{
  "n_layer": 12,
  "n_kv_head": 1,
  "vocab_size": 2048,
  "norm": "rmsnorm",
  "positions": "rope",
  "qk_norm": false,
  "tie_embeddings": true,
  "parallel_block": false,
  "init_std_qkv": 0.0388,
  "init_std_o": 0.0481,
  "init_std_down": 0.0555,
  "optimizer": "muon_hyperball",
  "decay_shape": "linear",
  "seq_len": 512,
  "doc_mask": true
}
MLP neurons of a small language model. Each row is named by its layer, matrix (gate and up: input weights; down: output weights) and neuron, and shows model dimensions 0-191. Each number is 128 + 24 x the weight over its row's rms, rounded and kept within 0 to 255. Numbers have three digits each. A neuron's up and down rows have the sign that makes its largest values positive.
Before each neuron's rows, "fires in" lists the words (lower case) most often at its 100 highest values on Wikipedia text that the model never trained on.

fires in: "had", "have", "has", "having", "make"
L3.gate448:114158142124126120144139155101111112114113158130168060155133131111127111115089105128138120152147125114160142111108058154132152129168129171141115134108151151113130128078103106091153134133133116148162088142153167139126161137109189129114147136109100097101123138109109127122162121131147130119135137144146081108087112178112131094122119154129100154145120116162163156164093149130159106090152099154143131134171078116070079155140115116094117129135162161112138152149122108129127101111134141105121139135125116146139136095132158118112127127097133083172084143128116135117113075132163103146
L3.up448:135096134153130127168160135119122118178115127083123097131130123159139104142109076121130138143103137150108118145103102156129106128142108125077108146128174140103115146138132135138124085098135157100202089130095136149111111120145151127135121086122073159098103139152118173109104134156130099107094106133135125150090109136166119132116159159127123118111107074140134131173144155085175107131127139161112138134119107101147132108099096092127125105155139093141149088139119109140121129110190126140113074176133101125151153119137151151163142121122138146101120089113094132153148164077127128137
L3.down448:110130130088118100081102132122124091144139158145107140113110084166143116104156114137122124146095144104161112116167091163146102097093128124112115112115161116140155133164159144131127107117143141130101133182111126147093142142124129135133141125142143122126066156114103143086116125137142118117077064104128084125132100127135123132097157163128107153152124070153125057131110121116147094112109098139159146083110124107114195130114107090111110122140164122124172162156132096176118090107117117133139128160140141144148110130108121128151121151157158138145105140102161145143146131134187133130

fires in: "east", "eastern", "southeast", "west", "southern", "southeastern"
L6.gate367:137135114175123151139090153136137110135133130105137097161124152134109134126114108110144121098132129144096145153159113181154102156129164110211127135132125129155143140116176121106092162135127168094135151132089137109134075111142085124140124142109136134142092195110136152129130159132143147089088137121118155142148121137110090122103111130087116103093141155130152102137102106158140140104110140100091165094158116115115135135102137128112112122142107156137109140145196150153173155115159131131167115102116161113130088113081135123167157106151122121097140166132143122131106093163163147103
L6.up367:107136109112151093159175132139158149147121117174140116151124131129124141146121092159143111136155114108152161154122168119167130148171120146093126145114149065142123148078109128123144135153125119152143121089132121180111122093151126150179108145133126095136146123145086116129127134155156110144099120134099134171099110149113108166126100158166141109138091127114166131073134101117166137150133129130146124131099108143122138084190119105141160115142088136123138124127132138119131168136170131170160127126127113130134095133173116136067101151057072077132132120125130153126112134129140131141
L6.down367:077128098143115088107170107137109130120175105155132133126131127139075168161178141119128110119144096154118122131123145135120123096131164147120138169115132125083112122177147182131168162085118097161101122164101137111080121098139129118133149135107153107106067108132108113113159145114123139117108120128089123121114105119131118118138097148137179118152108131109122100125131107163211123162124124102144120131111139138109110090170091112113142102127117103142135129101075113147138108119149111165115110154136144121114143064148149132077144113097126091142134115119139164140151123149141105147

fires in: "of", "on", "in", "popular"
L5.gate223:145081157115156116120096126115134162143123137093112089098173079134178096123155099110148136096136096118137088111157131103093138142177107160131160128134112146139127148112148123078143149125161127139125141127094151113134086128139129131170166119132129166112148116152124112150127128139140151115147100121138139183123124105103124145112144124118145158119156109173147113088130215130138115113133147146131125149126097133157077103118139144115154098162106125093105098150143109152104143129089136150157111114148130149136142169113168115084134128138144085159080166117160132101084144165137130123
L5.up223:115201160121105096118129113088141124107139140151163149097147134103161084123104140110159146120084149130126121134121156144126153123153103134124096126119098115126128098111078100133116128136142127143140121134145126146134133124187132115136116087120150088113096102141117121137145139120104123175138122123123129161110166133118156093093132142116133129153117124123165114107142122144144112129152123123118082149071113153126105169136141133141155115106089160097131091185151125082135107118125117119109166140105124191043086131122141116104186163140166091133162136133139112088128116147142156098
L5.down223:133159181100161123133108176134131129170106115142164098118126135079135146153093128150097095120094142101130149135125115143138128100152086138116110103138110095152140144123106165144123153140145111167179161110167133198143135159157126136150156103131132092109104151151145150128114082134119143155142089130149149095092192123150118133168135114154098144142128142115139120152115123123126114109144157089139112128121108140163129160101150129197144112112124123116110160148118119112113092151142137137090178139111110158083080100139156086111132110167158111119148103122115119097105140122124154122

fires in: "the", "of", "in", "by", "for"
L6.gate284:096106153101115160092110155103164128136104135146125116082098136151115127161136120105124148173122117130111156082173130119121126152150126142149117125143138138125135105130146131135122137123147155139142097168131142078090144111163107107125124115121134104143159139086162118131133150132158135148139160082111089078110116116110129143146122062090091177162136130104161122114195123121086122146123115150159156137149132130160156145157102085087141086131167132114089143132157143152143108156108183135120139139122104137148110109087115112088152142177115118133111108116097117084159106136148138099
L6.up284:162164115103095109119141126121112175132142124150121130130067156145129133125134144127131115127120139139146179118156130120143145100123117185169127111131093152094055159131119135126134124109121106105102101114163113119131160134132159123138123168176124149104112069128093153111123151130107174148140132139137137100090158140142149120094106075087131120108148112100106101113125109108130106117130115091119151126131148188062095125134105110128121128174097095077156144178127124173150087140126135136130137126112149110122127116172114081115166124107130116105141114166145135095104151130138119108
L6.down284:123164160134132091137093109081147140144123117126148112128142176126107122140126127139077098138124120125121088162132124143109122129135121115088138136160067094164174112128117140128147146085137139119106154114146162145123139090121134116082162128120115133114143119159119150120109141145119132115142051124148149134146126104129098087156142131164144129083167161161107127177145138116107142127166148120132175088100110096109119109147114148175135127126113078147127138158118140110116129083127094162089115148145187133142130151146129110101185101134114097112149152111149109126127126081155149174

fires in: "he", "largest", "personal"
L3.gate23:162150158065168124173118120123139106141122135140148113159114104143068054111125108150143122170110105160136197109113131138125112124113123123123127114164149162100103136139119149113123161110125100110115132131145123156127116151114094111143132115125138110158096115120108131149146144119169105138162149124138149138098140143085142144127135096132132096100138108156139146136143112145141120147116171123125125144127131092130131107058129154078157119099120081086122118142111118143122119143134162150118135139126128129139131179126132141100126146139116067198109046095134126126141143125101172157
L3.up23:112120130149130122156093136131124112120100138107136105065097143125151114143111131142082108130163107112135133137178084132122127181105115158150110157144105135185146132144080097115133172109119130136147083117138134088120131138124149143112093153128130121148110124128164147113152101102130122162151126114138115125140144115086151131077122138152151139140083100108077148111142095097116135139154107102089138160092136177125166125099115129135181132118105176120166135102121121099138085105111101121072114190149133104138108146162144122104109089130127170131144118123123163106155102121149159136
L3.down23:116110118136124125145166132131093115123103128129148128157165104126133118155159109147141133111151088126080115082076190125147107103150075152123125144112087109149135153133161136115187105138148105105140149084107094090148173121138146102119122110112110129174171134149094140145115074087119100117128142127113145126129139142148147120132155129113135096083122120163155079140097143141142155105091147112136116125100159110114126149146109144132103115101145145112109098116133146083126123125140137110101193117167160140142131146176135147108140135098125146133111076109147133077147092115095121098

fires in: "of", "among", "perhaps", "headquarters"
L3.gate25:115126123115069190123131133135169116200167117135107119125167127174109123161120129095125183132130134128129127140178141105135135098127165151173108160124114106144109116110147108151123146143156103150151116109138161153105121166126152140093137142098069139125146132142143128128131116098093110126168115116113129129126159062124101102123135085167121095109147105110137100153124180137106130127105158128115135087114130125129130137119100121128121115170081099154108198124148153126166138125122129094123129125132131122112064136139142144120124092135130145099161129119163109103118115085159141153
L3.up25:085125159145156131110129083149139133100113097149096113171084122131165126132087121148112171149141154154118132132170114147092150098123134171118118160088119110114108133114163113095156130106121139111163118120133174158092155152106155098097143130129080136134157140123124097112116157101097127166191117146124145107116131117159111161111118131146147110160147135128132125126125142130059171111104183153084092115149106119121112152121118114151121146138106116110137122166141119121147081114132122180115134131132131095161062113128122115112122114102136112170156127115171128133128145177144139161
L3.down25:125122120118074076112104104136135124134141163169144108140115122131101122141118108110145124133120132099094128132128138151148130072135179134087166107113141145144081129090088114137201129144096099143128091132114121155132144084128177131133115156166122136121143148119145080147130126115114110136157148131098082091117156121160089120166157130178145146107153110115133128119162130133115130144140168113152127115155141107124122113101105083127147137139087098154164178144110143145179118117082176089108111126181143096117116144132100130121157111097118140097137110148160093124121128142136156124

fires in: "has", "had", "were", "was", "have"
L6.gate355:096152104184153141094169167135136107160115152124101125141167099116141115160155089154135117154126123114159099131121160134174165139155138135089123137091133119109110156142141093147136138106127138125131117100152121108119097131128144085175179148098124116137143132099108111091129125153153111124096139115152096093165122113088144104135094137130092136111139145173096096101131113167161120148150149125109096150142124113105140094111115111148180156088161127070141143097168053111155119109168118117116145130094140132084134142144124135115104110144115126098117087095140121116130149129136106144
L6.up355:064107113084092111129122122133131135115157105091109097147110099171161116138129149132146121121092120115101146144140131147150159120133079150079142103139136167153115116150115146132099107143102174101141122102124104104162130145168111132127174125124121124116111127115133151107123107160110147145169145149111146124143092117151109168123114153153122073115126106118120138126118119110144108166104154117155106124123102088100109158131112092103108147126113155112118153127155138147127086136143104208119120147076157110150032083145107107124118122105105153157115125088134112117121094141148137124
L6.down355:090085111138109097109136107136109105122132152110110110167123103160159127136129157144126127107077146118122158141122122152165103151124111115086139149118168132128078110115138166144102145148096155132103090142159103080124163103172081150114132148102110112120119127131140223141111134154105099131147133110100147157138111105173112114128121128162173108093095100099117121116126101138117128144132138142148111094132122105137113121117116123110098130122086131148122142115127069147086111122092112150152114171116125110148106130154120142161172110131175176103100142114119099166108155133167125109

fires in: "of", "among", "twenty"
L5.gate156:087099162115116151098131092091120122150156108119123106109131129121112129142164110079149098151185170143110115127140151154117101138167134109110117119098124137138150139113130158147168142160145118155136064161123127107112146104131142128139148152100123135147122120134110104083096138167147123124169142124065151123145091156120133095164138142084129138145140128158145160135163134155080136147125161165090132151156135115144142079121105104153150138145091104100107157083079112133157129153141114115143118151144118089147117129119149143110144101155131122136101124130079116129079185119177118141
L5.up156:117108135126072160126120120126150160108172110131133120146123130175120165113174132120126124133108109146124133101080136131124105172086134156134122162159116169156100144126173119136136161113127139144105093147104131152121144129124109155125124102093128122122135125102147185093129140134106133181124134141113125085127146138121125104158119085142120099077186110164152106095179129148123080091139140150150131166152141124116162114142136131149101140126124159130147123116115113098126146144135124104146123105091148099123115153161109096117126093108083118124142143147112160059093170131177180133
L5.down156:100154175097097070111145112159158140130172116144159091166117071154139133100124127120098130118147144152136132131171170124096097122108128126141132152182142126151106140104128104144131150127133146115151089136148143142105101155110140115132138116100142096094141136149164169096141128115111147119156125127095124123087094124141168104122104109103178145126137126129138131087143107165120122070139154128176118105124125112109143125132148129133150136134104132093125159152117132126160083116059143100117122140111113124095091106134137108121095101176067129133156107128081147088115103142119162139

fires in: "has", "have", "is", "received", "consisted"
L6.gate402:095127093085145145104080152095102145116096136085135105147121098122080059128101122119137150160124127118121158100102089123171126149165120126105099151147112127137126101145149096156122100146081153105132126142132092114139089109101161142167167103112102113142147152114162137124152152169186133117171119190112120121147112099159134104117122143138048139115128129111109122090139147134144103125108112137110155112121128094169138122108138120139127119097132143115127172137114115102147144138094166138152181133107133118116147125087149119160153132109101115097113143124105119117131124158103089126
L6.up402:136119150132166125134128099128149091113113187122128128156097094178181138148143092126123103135125110118143123123122155093128131105098119128176095148121115102162122129093073143117117153092085062107094089141157127147178137151107152124101160113123131108080108153101083105128087146096156158123121176157123126103117119104145122160127102143106101121113135102099161129110142149131125120146131121094114111109123143172111129148115112111134104152133145157124136165139118069137136138106129161081090143129138145141158131148155137154102103131176143152118148166107108098137135151160114122157
L6.down402:104122116139133104146146077146153077150147106094120085149141089141122118099134104143132099156110132163177100111120134129121161129123174108097155114089122123117146125104077111131087124097144126130098184131141137140118087135125145100094157071120096124125129117120161180107159139125120167172142141137127158088131095111127136161119141099135137121143078121162121170131105163139095143138150141122112104119157109112141156172157152110136124100082152152128124144133163099100091128126121096137066123155104140159100102183130120162136124146154163120135137102154128145126121133112146139124

fires in: "has", "have", "making", "member"
L2.gate73:118169113129143171139088080136150136150129191140132097127087145105152119131094131105089105144127103122154129106144132096150123110144099138156139124122121120096143128099118146144137121154091104140067133112147191164133148128111108151101130156123099082137119171100117143137137118184132117113144118089082166119152137082160155135125135140142112098166146137109150142157109113132145105115112087167100123123146110176101162112133144121113132135116137156125180153138140135093080136092142147177168124137131112145134144093174161115134145125144161126131105132137159113170114132166100130151
L2.up73:131116118098128130159105117101128137125140146143136099162154140127154093132103146132109144145140087130101109161154132105124122099112117144105123096126133169091124126133172116143116116126140138155115131148169134166181092078144112160084146120136131133099089183127125137075124126123142141133127174150130132129134100169162132084127185147139088093123126119082098155148111099110133145125093094136117113109131146144144143140134128128134144138065137164107140126124168105082092070077194150109130137134104122104149163133171133164130111119146176112135145140125096124141106138141126156099
L2.down73:111140126134105114110183135160131104140104122122159101110139120116147167109158110136082062122122134143132164107085129134144145151167115136095124153090190114110133102145106131153112124155066164081121100125132140123106136147164137141115107099111137114155127151141065143092190119109091079104145135153107139128144113135146101125169117129180085145162122135145095139109128170110132158147162138138097098134130113094101132145099124120116084140155142160160134144118126154118113130133100115117134139133145157105177127149124110153119155103116119135110139156132142132106125116059139136150

fires in: "for", "to", "foreign", "forced"
L6.gate36:119112114120148103121125131138120135132081151105069088146172139131112167158134156108133134145155132135145126125121127150116108127126147163141082110111142112135156133171119119140153173135051102136103106170117172099116100089164116135128138139108141126144104145144154117089145138087083130162110114119133062133140124143125151166107132117142058160122136142164151145098143103149136127127188165143160130112129097094134121134095132114125075162156123147128136103134113128083122162150101129140151152120113136115149119105110125145116084140100120086128099115135099116140098152123181124106
L6.up36:171106143120153131110113123096145122091111111126114108110139151170122098141117164139151130134180151143143114152138117124127162149134157115100119120124078130123175112136101111187156127160124121166130122135137150135140160171140129117141145117109124122179123123090145127082143135108121154098148123126120160104105133142132127150118200125124116166142117118149152189100139109082111128099180124159135160140126102115170101113115125134130121107155124181123152113172155112116083159124122137141109113166141109180104110117101134139122095157120103130147150112186105164100140163117166121080
L6.down36:137132143104109098106126109095152118137151143103128125124130072180089140130148153112137110131151143140088105119112132127107103108096184127129146093116115138139143101098106139095168095127097111130106179165105129163105132160125108141120112120145147091140130091132154082078157126065097139186141157163116103086126138158142143170136132119155097156128118109167144147125140110096130115151134144148104109111121102114158077116130133150127079112119105159147143141134137115112089149141101154147159107145129111117178091115108108153094092095149140137135127140174148108103120107132140143088

fires in: "they", "often", "deep", "by", "almost", "sales"
L2.gate383:142134083141062130168107125096130126097135145127113147116132142122112120101106147154135131119170160131104123156145096157137138132191157136087073143064121103109125149125109121114136135126088114092123081138101126120142132139163136097115127100085145070167172139124110116082133143116122103147093164135159140147141093124123149147126106101153150132122167137166097150107115109138147129092104107103170123084134136148093124147127130176137111137103177088155094119158137140113156139143090151135110096129127101117168168116127137135107087106121116141115133135087136149129126099116112118154
L2.up383:163159138095067128156136104109121136106140150149141126122093162139096139107129136105159104158090156109154091097113079142146093171157143101162129111140107147113149132136133161148159137151073121151109131136160106156121145082150149092107145154098121114114102128118091145114147080117104105123151140159183131139144132106114133117132138107133138126133132130120180168095136114097142169102122168115133123096153135143130100149111124148133143109155131167125123180179141163101162109152120153184119074095104117097119118107146130142137120116124121126123100127146145174131155112147095102160
L2.down383:117107119142152128121127130185080154170170123132111125155145096138139155099132135115118059124140139155149171168120152159138122139090102127166144139094172143117120165180141133144110129101097126137103104115127119121095119129121173143112159149130089143123107155137079170166090131146112119133117103137119128117122118108074131145169127160143146111085066115152097174125146135123087165117098101129082124127167087158145109114120161143115128136134105112112140140114117158092096150151168102119159119132111157124135123169142103147118108146134100143095127141136132099094125119152103116147

fires in: "for", "of", "foreign", "incumbent"
L5.gate274:088130134154117107085118161137137119098163113128108145167136126081116118064110126145157064163161096148123139120145097130099142118163150104120142144168116155177128166128129094113143132144147091120159105126095113072144121135099135109109150167163127103160132104109118156123138137163127147111121131124109109125154134115111162152130140148102095133121165082130100143075158151148150090110129142133129145174181116110123129096142122121143118120195160125107113137131113071115103137122155103144129120153134124178164134144085132098108107131134123122117123107158117141129103152075127112126
L5.up274:080131156120145123140147113081129088135144129133170111143161123122140127173180127103128128118178122117160122088137128141189156077111075144140115120101150128121144100126126153115114147113114140114130168148133084143090169133114121152142100092172134110090119136144110140094095154140125163106122108155128118160104132086105163152132139157149147126141144151153128115120110114133105170171125149104133142106114111117183136146115127113130112161114142132118118127124125146166117128109110121143118085157116135124132073081139081113131150128162103097135135165112065139128145158108175086096
L5.down274:103148130124149165159123107088121115112100161127113152113143113132128163162118114144140117132125132119130142133137127094175164111070111118104138115096162121144115123108152152075136139078115114184135125104148155181155139148137120113098097141097131121150116098145133148101130115103090169160118148141122109110121177121147146071113150127152095162117126149130139100078130106116092130122087164098140174110089141110110134141145119157138122161143140143157133103138123112083135125150134121095150093157156137133126113082110166075133139116103087115127158127119113100114107146173164167091

fires in: "in", "to", "of", "from", "held", "primarily"
L9.gate311:087142137141105164162091142160128155165120108113134147113075111139117140142139114141099077175158097096144155107102124136137130170106093176121136132123112133098116164149100126138120141161134121118178117177129166102107130161133152131166093109159094155111144185155141123117127093103090144137139112150124111135122127143091121161129132143128093125136128140179094135094174109123131143136122117116125097130100142132116139137143132114127148172126114141115149127178115176122147149126136084140165150138121142148138153181140143089137118091116115095146081107117133117088152122127186141085
L9.up311:134116129171110160121133101190108132148168185102118137108120120106101114106140117090140133124099159146140128157138154176119118123172124112132158117136158144115126083147106101137145162128161171143134147130119151160109122173127120109102100143144167151120124158109157126107119149106147160138119151096099138134114158147085093101132099175105112124124134101164146106127152136109133145123148145108146109123123127095124090123102176127120122100141152141139155135146114099094123098087141154143092147151092125109107131115151152125094131114144101141189085076103135156082099079142082135151
L9.down311:142113167114115109115130165110115150132102113135133128073105093121110143131096119135163102127108114121120110167127168200173103090115169131163130127138115140176096138123154124103147105152155124155114203156137143147136103158107131123077114097119105119162158084121104092094124092122155101115134122113151121110125159112140182153133118126145127146121160117138119109150105118179126099174112123156112115111140107156140098151137108114117134130119117145135162107125130165114098117108105106122108163119149138112134061139103142081150123075113126133108137132148138165102113090117170123122

fires in: "azerbaijani", "azerbaijan", "belarus", "italy", "croatia", "spain"
L5.gate273:130152063137124139117118172143111080159173135157147115143159112157104084127096129143114148107121138144078115115141119162137109153143132164139141125091151162131155103133163126133122129122185152110130131123121100144078124132112151128160118132150135128153183133080160162142113154101100140135164126144137124115142153123112165120127123072097114124117182105135135123137122167104133122103106156122076153108139128125152092141145129109113130086087146140157127142136145087143137142125142088128098141154105118106107126131104134134107096043120117071124150160124114100120106115134112079130
L5.up273:115165096102140126113125120149126116170144172161075153181134144139122132153125126113119129070079124154105145118154145131139115128126106137097093128085184119069095118154152153118158132124123136112116121101140089110120151090150114147160181150147127127155154138135145117147122146127130097117156079101135128124115108167113171137142140104132116174114135118129118108093146131139111086138090154144080140144133094144140095139116108080104135080129140116120151143115164123154081132148135093180132159158139139117131079127168165113138113101138119139133101139166125144080134112133109112128
L5.down273:143107140132136113161118135115134112143153128116141095127173144131100118149125085129157092122125115137103144150128111142108122121155127163125117076093125130091119148120120116151133094088174082126155112089148099144075102126100156087206167187165111096167185085133132134147152133091134106146159152125137127115110121122139139161116121093166193103141139098120156146162080087141136116111161143140105124134132080169162110110107164138127109152132146125121115120136145153149100113134146140137111139167154154130158145110154097144110131138104135117110131144150146124098110097121124126120

fires in: "the", "east", "north", "west", "eastern", "northern"
L5.gate158:115143162175173113091127087114136124119107141121135134109130134158117154145138113111167120105132128075136140136114112151165161107115136160143137079113141127146169115142130160128141109139118156101166102111132079120110087119136104148077130138163159087194125158138179153140122145153124066072102140115137131145132117135089115105164146134117161126132098146131147134082130113136117114141155124097192134127117148080143107131178146151129133119140148148114120124132122142180119124158145118153123127115126162129143131122137082128148127112125124129075176155126121097146181138162160138116
L5.up158:125149182167115124114140145154148116124150165116134111168139110138100142165115153089140122152127106123144165130108139177116146115145107162108112108131136130109109103087081164081135105145167155152118162113098104102143069096166120127106109148129147090142136161116106155124106125110124120126125125157098121161144059141155131159130111145147106106121099116102132126138159102152146123106078150113142142143096105081107074156151096146154128133117174086125150108130117135115136138115111129120160115129141177120099112087131125116132070135169138097116164074127119132115148134139138132160
L5.down158:107104121126152129139150157129103141126117110176133127109123109148121117140140076176120129104163092120123160121133135169131185143149128151088159095120121095096097103082211184120143097164162126108116157145115112132089145120139142136143125146102108120136065188116156129128140160114138127133152149141134134099145154135130130160138101129119144128152093188157154134164171134137139133150112101145128098144169154133119112129146140167104115094120132136131102143112152148137149107107136151119113143165108134113131181125152091153148118151119130148140112164166121135153095106146126081112

fires in: "of", "among", "many", "numerous", "several"
L6.gate317:113122140119105135154120116172137142178123137087125088169121092130145110134123105102132129136146136103129146136136146093123098164112155141170119089146172137139092111136168126148158139150088098138135103121120139148125123170146147154093138149133103126193119136117140118150116121130132128146149093144082185109120097117147151081088098197155112126143147126182133138099131085150096150126145091078112115129123151126104119140123159144102155118135060093121078136137146166156142123158118121089144149142131135126094118134139123142112159127121115180142102141090110119091123136104135148127
L6.up317:138151130134144169127142115131162104132199134178112129118168137121132119192157147121155171106097128126122105123135144112089148099123143168134098119122124151131120129126132117155132163138086129122113112163188141150099149132163128124109155098101162119082116141095111166129149101135048136103117130177141099085090161119128142088148128108080127115118151147101113174154119113109114110110138141157148129105109119099131100105136148105127164136138116141114148116164113096112121136098142149141095150122114140084116122106096148137088110113109108148131136153144113134145129082145119071148
L6.down317:117073142099144110162124128160154098140166166076127111122127153129130108078146128116107087159136133113065141133150107101135116085149117095144112169129117121120126101118138134128095096117144163135165179165165105133110118130105161133189156114155116166117122136141141124177126104156120145119126150128129143107123131123116128138108128164132164116128156147095166118157138107124146121147111170164151170134128114148155093112112161106143137162113147098100085137131110183156113124128109134148158143157143147143156125110145130143134125138113109126098116120085092110079147108197131150101

fires in: "north", "middle", "castle", "silver", "northern", "purple"
L2.gate129:127101097138143146132140127140153093093112195116137131140142154171133129116145139111140136089147115127101110118086107131107145128125141121164094161140174152181104158070157139105135119148102139127089088092110141113104120160173110150067084144091145117098135143100126161146088152127123123104128103132151139106141139074126110153110103151148159118141135101112118106141198141096151139129085153182155126156127146125118172132145124132134137116136139113144121124126125113133135141128150181129126085141137143136101107104132096109158127140151072136162160127105145129091128111156145159116
L2.up129:107048135138110160099118156118117123142132120132154092183129123147079122170143097106145106120120088144113128139134089137117162151133140141121148131103132144148125104101159139139171105118151101131151150123100136113120127114128076110106126149098117112141152137117133139134123093128166138116099111106091102137106127150180154125116133120066135137146078130142163150136143144112092178149147195138111083126120110094141127096164102141096137129092169126153134108111144148150141142106148150116127146119081136136083161134120122162094134155092137105141123146134178090143140149125105170102
L2.down129:131070137171112146089089135129133158138156117149165129143142077106067165146125085144129107085094108163121188114170125120164131133149133108099140115112119128133119149122161166120108124133163117108100104093134127103103153102123122113160113128099144137101142150089119120149119096139137130143125119123128129135115102163122108185134125148108091115136110155164142138137168133154191139112123156137153125137135182116122126142162103143120116117138132127151141102100097143114098107117115138155127114102146139101076129134161158164052144124117183119097129127140118127143102092135134092097

fires in: "has", "have", "had", "having"
L6.gate106:149113116172142088139124146108142140129105172096142104128169128137134130171112098128162084108099106156168171127130118114143107140128148158159073157115094110183114109143143134119156119137108121161100116143171098170113097141127115090106139113113153149110092114142087124134116140114137080170145101130123103115151125156148106148153103134129150115106117126124162152114103134153185062156157137156099133104129156080085104065130126107125094158103145115096148125116161106136131165121137117141115128136135125149157104106133117148144105111115117110140100121156105104113162146140103170129
L6.up106:142127092159129090172096138114158086147106129136112098092087124181122097100115085146158119146135136131144109094123156138093137131133163096163085141116123126110136148137120133150115135126134115147175142128122135142145096128095159148118099097144118109136135162140128120126146097161152158090148121143141149144110104143128127107116112113077102119114107115116115139134124131160140116121116134146156158121101149137180172121068103092161159160159145113128164134141140126130112161160111121144141121148091112071166148170094085119178131121115176143145143173123127078115137070131138099127
L6.down106:163136126139135157097116104127121120085119161176120124123109129164132146135126086115112093126121158139111104130111133153131109153132097091175104102135128163114101131107110137107141147124110132087180081121116153113110146135128162116147140151095077104157090127140117117127155139150175131135159107107136091140129104139132162146103135151111095129143147140133082114101119138154147134161147149171133137128101109128118135114126095084095155177090181148128116080118092068119116134126100116132113074153080073083134115138099139099123153129082169151117138125103145128133138132162153122132

fires in: "part", "most", "parts", "some", "particularly"
L6.gate361:091097111139135091167123121106127117091134124141094114137106144077126099142155109183113156152151140140100121169087099182116159091192126127152137140135200149138121100147105138131122116144118128128147097122130133147142148096107124127115126118142116102087121111096133164141125125132148153138092146143144120117124140107119178169172128132151123152132130149103132143142144154138100128204102162121099137132179100139137138112092114119109155151158169142136163113117127138066121134157118127097137105095112112103145147140137138163116159095091116141165158095148116135135134162107151097139
L6.up361:113102150112123094117141122148153131117107171101085094160120157141128120146121147163097132142142076143133144105093155124110157121153113168109113157111150112150141096132151123170131113141127153139107118097105142089156139103129124101172105132134137119111139124115131120142132104164139093106096137162115119097129129134132153144141153149157154107186166129105129098089145137168136160118135119135153196082138157142166142143100080119154163098115121161142167179119106108129135134109169150134123097114111123131144139113148098142158096140135074200123169120137109124092165130152118139158
L6.down361:135114113126162133157109108119127095085137145140136138105157144088119133072091127113128103144115157172124135122189132147111157123108103098157155129151214154146149108120092069142136141138111159129162108167126163112137139116153114117119130145107112142126147133133101130119129125125113163154157139156124142147151146128103109159119130148141095063145123149109117123108121119084098111141115168109127116108109083134134153136108181112111131120166099153114150101136179125092140114109126163171107121122158110139135102152124091138137157156098161169127122124092102162111132062124134110134

fires in: "one", "some", "most", "many", "few", "economy"
L5.gate300:060103134120120124107141120188165083143108076156109134155110142116115117109152146125155066115100141130125125115130126153093150166134110152126163165102139159111138106143172161169132130140142133133105091133122168151148098129116203145143129143132162107156116152124140138134115131128149135171147118136109146123098168095167125105158138097087118127188111135136148106144143123139104096147163172149128076132143102107109096117109128123127148136163083112116116147109124148149126134133156145133159115089128088139160114152136133188114125130116116150174110142163146127104138122105112117130
L5.up300:111127137098117140118098117134116098185097089135085123126129168107104157104135089141134157116189093126115116121122095164137112140153116218099147128067119148106176147150134160149143125135116166139128126124104158145135118138132148115127130119110115081172123144158108119157100086117125118103120091143086135139124154157126148166116115102152134176166166137131101145085148145112129157140094151108156111092147137141119135124130116136086116127111127121133113146109122112149112109158125162173167171120110116093167137116132134143119145133167098152138149083134123136108106114135166098149
L5.down300:125134150142147124129132095133166142130117123127085111140141126104128165124147101129168123144108141098112131166100115115088169048161101113136166122130187136144105141161093110185123155105121135129149097114105119123135115120128107111120149144093123109090161122146125121149087134205090141127106134143132137119101191088113141151158150129139139081156121127122159096159134167129130149159122137107125146105116163174130112093118154158110150111117113147132106143124148151115140116135139141136099173086145125122124130128076117145120148133124139160117149184141096131137162079137106134163

fires in: "has", "had", "were", "consisted", "are"
L5.gate164:092148134135135069142155123071157095068154173131172097150131113119122070149123095087120049121125098119157144137127138139149110123136145101073115137121120098119121128105109120138120131147134088118125116132143120142112142107119152133089110126129131161143157132091151120083120130137130099124149093120152095135160132152127133105168108145125123156108160118138109148104126143140171134139115109110125133115149118158168135152142142140111126103148073125144143166187086132149139100103163140177128092135126147108094122133092145113110150125113156120129100100115085105152143176127148153092
L5.up164:124099143140102139101146089095131131138154102146150104103093157129133124110103097117083145142128104128136112117106160146100152113144142104115117104131123093112120104117152110149164143138128112121113127160123115166106122178161119140091152114171154128154127120115127161120100098152110186146147103174131120123120092128102115123143159128095067118099128121151097161111151175150095151125135155110104093166146145158149134137105163116105131103147162097133127122133089107119190136118109103136096139153174157146136142068140113151128103164142089119105123153178145083154148152160144138160
L5.down164:129101125142124131076125122110116132134112162173123145138106137127153141153108075113109114125142129097106123167125127112157132090164133112173152110157160102150127128149122102129119056108070104104134079137123168098135154111114109111103168130090101103158141111131143152146128148159130174094130131190136108147092136125099098126139173067139134135120114159085130138080164100104086110139170126132125109117141128143079144157120151105150127117119124146134099087154126119099112136114121107092117180161119157164125109113099146124126120157135132121092121144141130127137134173126116149143